config.toml
n_layer = 9
d_model = 768
n_head = 12
n_kv_head = 12
head_dim = 64
d_mlp = 3072
vocab_size = 50257
activation = "tanh_gelu"
norm = "layernorm"
norm_place = "pre"
norm_eps = 1e-05
positions = "learned"
qk_norm = true
attn_scale = 0.13
bias = "all"
tie_embeddings = true
parallel_block = false
init = "normal"
init_std_qkv = 0.0204
init_std_o = 0.0204
init_std_up = 0.0204
init_std_down = 0.0204
optimizer = "muon_variant"
lr = 0.0117
beta1 = 0.95
weight_decay = 0.0
lr_head = 0.00464
grad_clip = 0.5
warmup_steps = 0
schedule = "cos"
final_lr_fraction = 0.1
batch_tokens = [131072, 262144, 524288]
seq_len = 512
doc_mask = true
train_tokens = 1400000000
steps = 4607
dataset = "wikipedia_en"
MLP neurons of a small language model. Each row is named by its layer, matrix (down: output weights) and neuron, and shows model dimensions 528-655. Each number is 200 + 30 x the weight over its row's rms, rounded and kept within 0 to 999.
A block is one neuron, or neurons of one layer that tend to fire together. After each block is what it responds to, as a language model described it from the Wikipedia text at the highest values.

L4.down179,187,219,178,264,213,159,175,178,189,276,158,133,211,188,207,211,213,168,203,189,251,212,221,231,224,185,223,246,224,237,247,199,143,248,213,190,240,179,223,170,177,205,215,265,217,179,146,180,202,217,227,169,168,210,201,170,246,164,220,229,172,176,253,173,200,182,183,205,174,223,216,217,182,206,229,210,127,231,156,217,174,218,178,230,185,211,196,173,182,215,202,196,164,196,189,238,198,186,245,203,160,190,215,225,219,229,226,135,216,180,224,168,266,251,171,227,152,245,205,188,151,250,199,228,194,199,222,192
L4.down1329,149,191,200,150,213,149,204,180,148,195,184,234,203,151,185,177,182,195,214,236,213,174,184,251,218,199,193,209,209,188,216,168,196,140,206,248,290,204,188,215,214,188,205,233,210,217,211,226,201,162,158,194,194,181,180,269,190,164,202,210,174,248,208,196,217,134,234,238,207,174,206,185,269,208,183,213,144,155,205,231,213,158,195,226,233,224,222,203,142,178,260,243,185,218,167,189,174,232,205,162,132,223,223,221,220,187,241,190,204,181,187,148,259,219,222,202,186,161,199,133,223,193,251,201,198,204,217,209
L4.down1443,191,218,231,174,210,163,263,191,153,222,136,194,199,203,143,176,125,173,209,200,203,244,197,233,216,200,195,197,251,223,189,166,240,158,195,197,248,190,156,166,256,219,234,190,198,181,227,241,215,163,228,175,228,188,191,166,188,230,247,174,214,172,194,180,198,187,222,242,222,175,200,170,130,188,172,181,226,200,196,169,235,202,182,223,191,223,271,240,252,191,179,172,269,180,197,253,204,216,221,225,206,217,230,266,245,159,154,232,213,194,211,160,188,189,222,236,182,204,219,232,209,155,238,214,255,218,190,198
L4.down2742,209,223,232,213,185,205,221,182,156,225,222,221,173,186,177,218,204,185,214,206,246,172,205,237,159,207,197,267,201,207,162,186,171,192,171,194,240,189,177,187,173,198,216,209,214,202,190,107,222,146,230,225,243,208,230,177,219,227,193,238,195,215,231,158,249,152,236,184,205,219,134,158,239,215,162,167,179,221,179,201,133,206,170,199,262,141,184,175,161,182,188,232,176,184,201,232,215,193,215,198,171,195,235,162,213,191,239,177,170,173,191,166,197,129,215,216,152,224,205,163,182,208,240,139,198,223,271,163
Words right before a main verb: modals (would, may, might, will), infinitive to, not, and adverbs like since or recently.

L2.down44,205,171,235,175,198,132,220,187,198,146,216,160,210,246,241,196,187,205,225,231,195,177,186,127,220,218,167,165,216,218,239,229,256,122,165,202,205,240,223,207,215,215,157,193,232,223,221,178,179,164,187,145,215,199,215,215,209,205,205,171,246,250,195,180,189,172,188,211,164,218,205,202,213,208,152,215,262,191,193,211,219,207,158,194,197,207,166,184,203,226,207,146,181,165,177,221,226,134,178,181,213,200,230,251,188,247,168,180,180,227,218,146,181,156,193,170,186,198,163,173,218,268,186,201,271,214,241,182
L2.down271,191,200,197,223,196,242,193,229,181,236,250,205,200,219,249,155,179,185,216,244,256,205,209,200,196,190,200,232,150,169,195,192,225,198,212,192,174,230,242,194,175,222,227,217,212,203,216,205,172,233,154,220,196,208,207,174,237,191,204,168,173,209,206,194,249,197,172,209,210,240,217,200,209,192,200,232,218,181,181,212,270,154,196,235,222,223,234,214,199,209,177,199,147,196,188,222,211,190,173,190,176,190,237,198,188,242,163,204,233,177,200,199,228,169,208,183,212,222,158,171,168,214,174,183,196,218,180,206
L2.down338,214,231,201,201,215,216,262,230,140,189,201,189,207,247,221,170,217,227,206,163,222,154,151,177,216,197,211,175,195,171,201,163,136,162,174,167,198,211,172,164,165,213,207,192,203,213,196,179,187,151,227,172,182,203,168,252,198,169,172,273,198,188,196,214,202,194,163,213,193,233,197,234,224,233,249,225,186,187,163,206,174,193,201,260,207,168,252,210,247,203,172,186,214,191,147,228,190,179,192,249,175,178,199,279,182,207,203,244,169,212,172,215,241,181,221,238,168,231,177,239,168,221,168,191,203,237,189,265
L2.down425,168,210,224,182,134,263,197,229,200,190,141,260,207,224,160,165,227,215,183,203,180,171,252,198,128,179,224,228,247,191,228,195,152,203,208,234,172,200,176,190,201,200,197,175,170,233,152,244,217,210,138,211,180,225,191,181,164,134,218,219,267,210,178,187,179,223,207,247,191,199,254,213,128,160,239,207,209,246,158,242,207,225,232,190,213,161,171,159,204,177,228,173,160,178,231,220,165,219,200,185,188,183,186,192,175,211,173,167,216,198,180,169,190,142,230,198,226,165,214,233,199,199,179,218,154,198,194,263
L2.down458,185,172,197,203,160,135,217,196,161,200,213,195,168,206,196,151,264,175,215,194,208,264,221,229,192,221,184,175,164,177,194,220,273,248,215,269,204,220,195,186,195,197,156,205,208,287,241,154,206,209,207,200,248,235,226,198,242,168,210,205,225,148,229,179,181,175,183,194,216,227,212,176,224,248,161,196,278,295,166,178,225,218,218,201,222,219,199,167,175,226,210,173,241,204,170,190,172,185,202,158,217,216,251,246,224,139,181,151,261,209,205,197,222,213,199,155,226,152,183,217,197,258,158,236,224,245,244,204
L2.down601,166,210,162,238,182,215,193,159,183,204,187,158,257,102,191,192,230,251,198,210,217,210,241,177,197,234,182,160,226,185,196,229,208,192,249,195,208,175,172,166,233,178,192,205,165,210,207,260,156,148,209,170,212,244,226,219,152,165,221,248,172,144,234,234,199,154,188,211,177,241,247,218,225,212,175,158,183,153,211,194,195,171,155,263,176,219,171,215,236,188,199,230,182,246,185,199,213,175,180,190,239,207,263,218,157,180,198,236,194,243,209,236,185,150,228,249,172,232,188,195,161,199,209,201,199,173,233,171
L2.down944,213,202,186,248,197,170,189,171,155,176,202,159,188,178,180,158,222,199,174,212,201,238,214,162,199,207,189,190,203,247,190,192,159,184,198,212,234,178,234,187,169,177,192,200,187,211,158,221,266,194,219,175,221,229,215,228,210,185,162,209,203,194,220,194,199,221,261,212,179,223,238,248,221,203,198,227,236,260,262,223,228,171,154,185,182,221,251,216,215,206,239,242,212,168,210,210,167,225,189,206,221,212,263,184,200,244,210,187,191,180,170,204,187,178,214,178,212,144,162,178,165,184,141,205,164,144,214,173
L2.down1106,178,195,240,204,214,219,237,179,137,217,182,113,187,198,220,206,207,166,189,200,203,212,189,228,165,170,257,214,137,172,149,216,206,200,246,238,219,211,204,180,210,226,161,210,235,199,255,201,227,196,173,190,165,229,153,227,174,179,209,195,154,216,165,174,250,208,203,221,205,226,156,172,226,213,135,145,176,193,197,225,225,235,200,198,166,184,221,202,150,176,184,202,190,211,209,156,225,242,219,243,172,212,205,187,232,207,219,224,200,138,187,196,249,215,241,245,177,210,183,231,207,228,200,217,143,205,236,192
L2.down1256,171,219,217,147,186,192,219,195,127,240,149,220,209,217,187,214,226,195,194,205,201,164,222,183,144,177,234,225,208,166,186,205,225,275,214,222,174,229,196,215,206,234,221,175,201,199,187,210,213,227,212,149,208,158,227,167,187,206,211,192,205,166,234,126,193,139,216,188,220,256,211,216,251,169,243,205,168,204,195,181,259,130,183,277,216,181,206,183,165,185,219,265,192,173,189,218,197,201,310,200,154,226,173,248,185,217,155,186,157,199,211,190,229,198,146,243,184,214,198,200,140,228,189,207,182,169,189,224
L2.down1640,183,192,241,198,201,211,149,233,251,178,189,180,252,139,194,242,151,198,156,155,186,223,203,222,207,235,163,144,170,243,169,177,215,194,215,192,251,200,210,178,176,205,239,183,181,213,201,191,206,206,251,192,287,231,200,251,178,195,233,157,169,243,162,259,198,211,205,199,192,190,200,222,184,273,207,199,184,217,203,144,237,150,150,202,198,244,198,163,219,165,187,231,206,198,191,152,228,260,209,179,203,213,193,192,241,164,222,220,244,202,241,168,197,203,213,192,174,172,144,220,169,208,190,152,195,196,242,223
L2.down2035,137,199,176,184,205,190,243,171,164,193,226,220,257,152,213,220,192,203,184,233,191,223,183,182,179,195,240,212,158,188,172,181,212,217,169,247,195,224,212,168,195,237,198,222,196,157,216,185,202,185,232,270,179,198,216,186,209,247,244,224,135,249,168,228,211,173,177,229,144,216,133,127,244,189,180,135,200,181,198,183,205,148,171,168,206,144,227,168,159,234,223,141,266,179,211,205,154,209,209,259,227,156,213,237,198,195,149,194,205,230,180,171,166,203,186,158,202,231,184,164,181,192,158,159,193,248,254,168
L2.down2225,169,180,132,175,162,192,197,211,177,215,135,223,210,236,206,196,145,222,187,203,159,192,193,194,196,218,147,230,200,160,216,210,176,199,193,187,201,226,181,182,223,224,211,227,178,287,164,185,214,184,237,159,216,207,193,216,252,205,219,174,153,151,227,165,177,165,255,253,202,165,197,205,198,258,189,183,249,233,187,177,208,243,194,261,189,215,186,189,176,240,216,243,214,233,199,189,181,218,230,218,167,201,209,246,205,247,221,253,211,177,171,196,180,218,176,179,131,175,177,208,116,214,205,199,227,174,208,181
L2.down2338,160,160,204,172,156,182,230,227,259,186,189,186,179,212,188,205,245,240,227,225,217,218,269,270,141,204,215,196,195,166,180,188,230,210,159,237,153,180,199,249,242,187,246,284,231,211,148,200,216,224,139,185,249,200,201,230,211,218,224,206,184,174,188,201,175,201,216,190,188,179,200,190,177,199,182,199,181,183,177,205,195,252,213,183,161,174,167,160,212,234,218,170,206,189,117,184,153,209,185,180,190,222,214,231,186,241,196,240,195,201,152,121,168,172,176,208,172,200,160,210,221,219,197,155,174,203,191,222
L2.down2672,206,203,232,218,171,181,209,225,238,265,228,248,201,194,174,204,252,193,164,191,226,183,192,196,197,214,232,223,170,191,259,188,253,163,208,186,305,216,144,193,220,264,220,202,208,212,223,215,185,234,175,197,217,190,171,215,203,181,207,229,167,230,223,202,188,222,205,218,202,145,188,168,182,172,175,177,186,213,248,214,174,193,160,215,151,231,185,190,161,164,203,193,203,178,136,201,213,199,250,182,202,204,202,198,197,175,195,218,252,194,222,239,170,152,202,212,202,173,211,203,201,157,215,229,180,200,237,122
L2.down2821,180,201,207,221,244,153,239,260,200,167,180,227,259,169,230,203,235,158,135,187,229,177,210,204,182,199,153,209,217,224,162,235,205,213,217,199,135,156,252,186,232,194,182,201,218,204,208,146,216,194,164,197,216,197,193,264,202,180,160,208,208,170,204,172,211,202,159,155,196,206,203,191,196,166,217,230,234,167,215,221,190,189,175,228,203,212,219,198,159,202,223,246,231,168,219,181,199,240,203,154,188,127,201,193,209,229,233,209,204,230,188,143,154,201,183,216,209,189,183,239,161,220,193,232,203,236,228,202
L2.down2889,144,211,153,228,161,177,209,219,187,235,247,159,190,186,214,142,185,211,294,188,263,240,176,176,201,258,240,216,218,185,154,217,208,193,226,241,233,211,183,199,192,215,202,249,186,177,201,215,176,207,223,183,235,238,205,182,229,211,193,199,199,218,162,174,216,174,180,185,185,238,252,186,234,207,221,190,247,256,164,187,205,194,231,199,217,181,209,232,186,213,194,157,242,197,182,196,168,205,179,204,209,211,209,171,126,199,227,207,212,260,193,166,236,206,190,180,136,192,166,251,237,214,184,193,208,229,242,185
Words and prefixes marking absence, negation or timing before a clause, like without, not, no, un-, non-, before and until.

L2.down62,230,208,219,204,208,213,188,178,229,163,206,190,185,171,159,153,118,201,192,213,238,170,231,224,218,191,153,237,238,174,239,161,210,219,210,196,214,216,230,265,222,186,208,155,221,156,240,167,170,179,216,216,186,178,193,219,219,165,223,157,198,199,220,258,248,183,220,118,228,185,213,187,238,163,191,170,189,176,165,172,213,175,247,158,189,148,189,155,218,225,167,167,179,181,150,212,155,180,214,164,209,214,186,173,200,191,205,184,195,245,161,200,222,224,196,186,204,245,180,239,246,198,164,200,165,169,202,232
L2.down64,218,182,268,192,204,157,202,156,167,120,204,174,205,166,224,247,191,139,180,198,208,152,237,179,211,160,215,233,227,189,212,175,184,199,225,173,218,228,224,176,208,196,186,185,174,211,198,202,198,176,219,215,218,190,199,216,207,185,216,236,190,244,283,163,235,167,203,229,174,157,199,227,195,178,221,160,219,253,225,228,197,248,134,227,173,190,181,261,194,240,197,167,189,209,226,165,244,177,221,183,178,173,153,217,208,160,203,187,229,215,190,196,167,181,209,159,210,209,255,196,171,156,180,240,219,143,168,165
L2.down110,121,254,230,259,244,154,241,210,165,213,202,221,224,242,260,189,261,214,162,188,178,198,185,211,223,230,213,324,213,207,201,154,183,210,199,235,178,207,194,169,199,161,193,176,224,226,157,239,244,170,210,171,263,162,209,225,196,221,168,190,221,188,181,178,202,254,198,213,183,149,168,244,161,157,253,209,209,190,210,246,170,164,159,219,216,209,198,288,188,228,184,255,219,173,186,177,207,256,198,150,194,181,188,189,146,183,144,152,207,197,217,216,195,163,137,177,202,218,118,178,154,180,229,222,233,212,204,277
L2.down337,213,210,154,202,179,173,190,175,184,169,209,227,194,221,160,163,209,212,210,246,248,197,234,160,189,162,215,203,142,157,189,199,241,191,182,237,190,189,192,210,121,223,170,186,266,160,275,182,200,200,236,189,200,224,174,185,175,189,164,139,203,250,192,230,161,206,191,184,235,242,141,218,190,203,183,234,207,230,229,186,186,186,143,197,174,165,210,181,225,166,251,179,219,188,202,210,207,226,160,202,208,237,198,169,215,224,193,226,189,214,166,192,203,220,204,211,203,212,222,242,202,197,213,191,195,210,224,204
L2.down396,172,195,213,183,188,236,227,203,212,173,215,214,191,213,183,159,216,248,196,192,193,204,181,201,157,130,228,248,168,221,149,171,209,191,239,257,207,214,223,217,163,275,193,252,230,277,162,165,175,183,198,256,243,154,204,267,165,221,272,197,142,241,222,211,168,191,259,242,192,166,201,208,208,185,176,210,206,201,189,228,187,255,187,239,221,200,184,212,230,191,183,182,253,220,224,107,161,174,137,191,211,162,223,233,202,261,261,178,238,189,261,209,193,194,155,193,199,187,165,207,268,221,200,214,200,160,162,214
L2.down987,210,188,210,185,196,188,211,239,191,166,265,195,140,252,184,129,181,204,194,214,172,166,176,163,193,168,241,236,208,186,149,196,167,264,202,238,167,167,172,173,236,209,190,210,203,191,227,159,186,180,183,185,176,199,194,218,204,206,180,222,180,164,183,183,166,220,204,200,194,195,181,218,167,179,172,169,169,210,160,192,195,204,173,233,217,197,208,166,207,209,149,238,202,194,235,184,207,176,213,151,186,168,175,186,210,168,182,194,234,190,214,200,256,197,183,172,205,225,212,160,246,175,195,189,186,209,215,186
L2.down1001,138,162,209,159,205,206,204,155,193,184,171,229,206,205,188,130,193,208,215,234,216,209,144,192,189,157,240,172,214,203,198,196,191,196,240,190,234,198,153,216,147,152,193,207,217,206,189,228,189,207,213,207,207,143,199,233,199,130,270,209,223,152,225,217,180,199,211,206,228,215,215,189,188,155,191,202,191,163,188,167,200,252,236,217,195,216,173,214,176,193,160,211,163,161,228,268,198,231,174,205,254,250,228,200,176,224,183,217,207,192,224,219,141,210,197,157,195,200,213,248,219,210,213,200,196,182,250,191
L2.down1168,276,224,219,170,216,206,163,200,185,195,217,257,251,218,166,154,191,206,185,258,228,194,215,157,183,189,210,180,219,196,201,162,192,175,148,206,271,193,174,150,240,200,163,189,232,140,195,178,208,199,224,176,176,155,166,222,158,181,216,203,210,236,209,243,211,247,226,193,191,170,237,214,266,164,186,204,203,176,210,245,169,164,129,209,240,171,228,201,210,186,173,182,198,213,173,162,215,237,226,202,206,183,194,263,194,181,198,161,192,278,277,214,202,201,174,206,202,203,203,216,207,195,203,166,241,268,226,244
L2.down1511,136,190,209,192,146,178,248,186,160,158,181,222,167,177,193,192,184,212,200,189,223,233,241,149,118,201,212,165,215,199,268,225,217,241,172,229,172,228,230,235,168,181,192,216,235,228,251,249,192,209,196,187,196,198,155,182,205,221,188,213,155,205,197,202,207,217,230,199,252,210,202,215,222,166,208,218,168,154,163,194,199,213,211,198,206,202,184,213,211,209,190,220,190,199,204,191,225,235,198,191,159,236,193,163,197,196,158,239,191,182,149,170,202,183,242,182,190,204,177,138,176,204,135,180,229,134,168,185
L2.down1592,197,255,187,206,254,209,207,172,182,151,220,169,229,240,197,173,166,202,230,231,189,192,215,210,220,220,189,202,166,235,242,210,212,161,248,197,225,199,192,187,189,237,196,193,215,190,217,184,240,260,169,209,166,172,182,200,247,216,230,231,239,172,165,216,156,209,223,185,220,221,222,249,237,193,184,157,185,240,206,188,179,147,193,202,257,122,229,202,240,264,217,214,169,230,175,186,208,154,145,204,176,196,194,199,254,174,180,177,184,203,200,208,179,201,186,203,170,256,213,141,174,172,217,242,241,174,191,224
L2.down1873,219,173,210,173,220,199,210,201,206,216,131,243,199,194,243,164,176,206,209,168,198,252,165,182,188,242,234,176,163,159,239,169,219,218,208,181,160,215,170,180,139,204,233,186,200,175,205,215,223,224,239,166,187,141,180,184,215,171,256,164,185,193,121,159,184,177,160,264,178,172,235,235,181,206,175,211,146,178,205,209,224,188,201,149,212,256,211,256,222,180,207,179,264,233,212,190,190,256,226,233,158,228,176,237,238,163,150,266,173,177,198,190,166,213,169,233,224,187,210,202,208,238,195,117,214,211,205,204
L2.down2008,167,182,121,182,153,208,180,194,214,182,150,233,198,134,267,156,180,237,138,190,271,243,244,170,199,188,200,211,199,170,201,161,209,204,195,209,214,200,161,207,198,202,185,249,236,221,213,205,192,192,196,198,226,140,130,264,171,223,178,218,184,190,135,224,200,242,193,237,206,146,234,189,201,184,213,190,231,234,222,193,165,228,142,141,170,217,163,167,213,189,197,212,175,195,204,264,228,211,215,252,179,208,273,120,224,191,241,266,196,171,226,237,169,230,208,262,250,234,174,174,204,202,203,166,237,223,170,203
L2.down2044,190,204,242,200,203,209,226,202,158,184,199,160,218,167,198,230,196,204,207,217,189,217,171,181,196,206,214,208,222,183,179,218,160,207,222,243,142,180,236,234,204,183,151,224,195,214,222,215,147,224,170,153,185,186,164,174,219,183,199,189,140,119,151,233,164,186,176,271,236,186,195,194,199,215,182,158,107,222,119,233,205,219,202,160,202,220,181,181,212,224,218,199,222,164,193,214,186,190,203,229,223,185,207,166,169,192,210,182,173,239,216,190,196,192,202,213,230,195,178,214,157,221,254,205,229,150,195,224
L2.down2313,230,196,237,184,180,195,232,207,173,220,212,180,181,203,170,195,213,158,192,214,217,152,143,222,196,209,223,232,187,213,230,194,178,249,174,122,148,211,208,253,181,175,193,243,208,170,198,193,176,183,193,187,204,234,123,173,142,233,190,232,162,170,227,226,188,218,174,218,187,185,208,212,240,165,190,207,188,190,185,194,191,216,190,218,170,131,252,221,192,241,201,238,189,210,186,210,232,186,207,207,202,232,204,176,197,175,195,206,208,216,210,194,189,189,255,242,204,172,201,208,194,200,203,189,193,220,233,257
L2.down2383,125,170,198,222,177,208,231,176,183,155,193,225,184,176,179,177,171,181,160,166,132,184,164,224,168,163,179,222,172,135,205,192,195,182,195,152,229,222,183,209,194,245,246,222,224,232,223,236,212,188,196,194,178,224,230,243,182,224,245,206,166,196,145,195,226,200,226,191,224,168,246,224,183,210,205,146,225,198,163,232,219,209,182,277,183,175,167,191,184,229,207,197,159,212,212,170,246,172,227,227,172,190,260,189,186,185,143,191,207,163,223,169,162,194,261,165,196,250,184,136,164,215,247,225,225,222,196,219
L2.down2810,234,209,212,186,180,141,161,176,198,181,190,232,205,230,153,227,167,215,219,186,227,183,191,167,159,204,165,208,155,190,212,276,207,217,224,105,183,218,205,181,250,204,233,195,279,159,183,144,147,277,207,165,240,216,238,233,151,226,208,205,155,202,180,182,232,197,226,209,244,193,195,216,208,203,220,189,244,220,206,218,210,183,238,217,219,190,223,141,193,249,192,232,239,170,123,246,175,213,142,162,180,227,170,240,267,256,262,215,214,200,185,191,172,265,201,222,234,145,207,168,161,161,200,218,189,138,199,207
Function words that open a clause before its verb, mostly existential there (there were, there are), plus subject it/he/they, this/these, which, such as.

L5.down211,180,191,223,212,168,202,247,260,226,129,229,203,186,224,188,189,141,189,178,172,177,230,166,175,217,192,267,195,156,221,237,223,181,191,227,181,205,215,201,217,200,169,169,203,211,263,200,184,193,193,157,208,221,186,197,150,183,174,200,180,218,168,198,236,197,180,169,205,229,198,158,202,208,189,217,195,190,148,184,226,154,215,205,158,197,204,195,202,187,179,245,178,142,258,222,232,175,192,224,268,166,207,210,191,196,163,244,237,147,196,127,194,136,173,192,168,168,167,175,253,119,224,228,163,185,208,215,188
Sentence-initial dummy subjects before is/was/are, such as There, It, they, plus forward pointers such as following and below; weaker on place-name fragments.

L4.down218,175,145,260,199,238,164,257,202,211,174,189,185,186,162,202,198,173,254,258,221,194,191,180,222,202,195,183,214,214,213,210,180,156,243,226,210,174,234,209,218,190,155,192,262,118,212,192,138,239,205,213,172,220,192,198,224,188,188,263,195,179,204,183,192,221,164,198,171,247,170,204,189,236,234,236,199,162,201,192,217,227,213,228,212,215,210,160,191,186,222,198,227,238,139,245,142,208,204,179,231,182,203,152,241,216,246,232,210,244,207,181,226,175,229,209,221,246,183,208,242,164,219,243,244,236,157,233,228
L4.down589,238,214,203,208,155,219,233,229,179,202,211,171,175,198,215,195,184,234,221,161,195,175,228,204,224,172,170,220,168,218,227,209,184,178,159,176,187,159,226,149,232,178,153,188,167,212,228,274,162,181,243,207,218,183,257,190,222,192,195,187,189,164,232,187,154,209,184,204,188,132,197,204,171,200,252,209,228,183,177,176,254,233,196,181,187,185,231,293,178,189,226,154,227,251,217,165,161,185,223,207,235,213,204,184,204,198,145,151,222,182,156,269,201,180,171,186,226,172,213,211,204,179,205,180,172,149,178,236
L4.down1038,205,243,209,200,243,188,182,221,240,195,148,188,162,210,235,214,242,226,168,267,197,174,166,195,250,199,176,249,190,179,178,193,200,230,207,197,206,198,234,186,170,211,192,209,204,212,198,162,205,217,202,230,213,178,184,211,201,169,224,214,150,238,159,238,162,202,192,165,237,214,195,223,149,168,180,260,187,220,181,172,157,196,244,253,211,243,215,169,219,213,151,258,271,170,173,165,182,219,227,176,217,215,155,192,210,207,177,182,169,200,226,171,188,209,204,176,190,241,162,188,216,143,156,236,205,172,215,198
L4.down2624,209,208,217,137,216,187,198,184,158,142,194,279,159,229,209,202,184,179,210,169,166,179,204,155,210,143,184,258,216,160,192,202,215,115,152,197,236,160,208,175,191,171,192,161,185,177,237,204,219,239,232,176,170,193,173,211,208,221,172,177,176,203,216,196,230,199,168,238,170,218,242,158,178,186,168,179,140,177,198,208,200,186,159,161,166,194,196,239,229,154,197,181,247,226,160,188,206,171,159,194,219,214,258,234,171,153,155,212,250,181,157,209,154,236,246,202,214,193,221,170,212,229,190,166,226,141,156,174
Determiners opening a noun phrase, mostly "a" and "this", strongest in set phrases like "at this stage/time" and "such a ship".

L5.down2343,161,210,190,177,207,195,209,262,185,173,228,201,242,176,172,216,184,188,244,181,176,162,188,281,171,195,167,247,178,218,167,146,206,134,204,210,189,179,206,138,227,145,173,170,173,192,274,214,156,250,131,190,206,191,205,208,167,221,216,152,217,227,225,241,173,194,205,209,220,204,198,176,168,171,191,234,185,219,208,184,177,249,165,194,193,211,201,254,205,272,200,193,203,202,135,148,198,188,217,218,224,192,127,156,215,156,254,139,258,218,207,231,231,201,217,181,186,196,206,199,231,220,226,217,222,218,202,237
Mid-sentence focus and negation words such as only, even, not, just, rather, regardless; also some word-initial pieces like dis-, we-.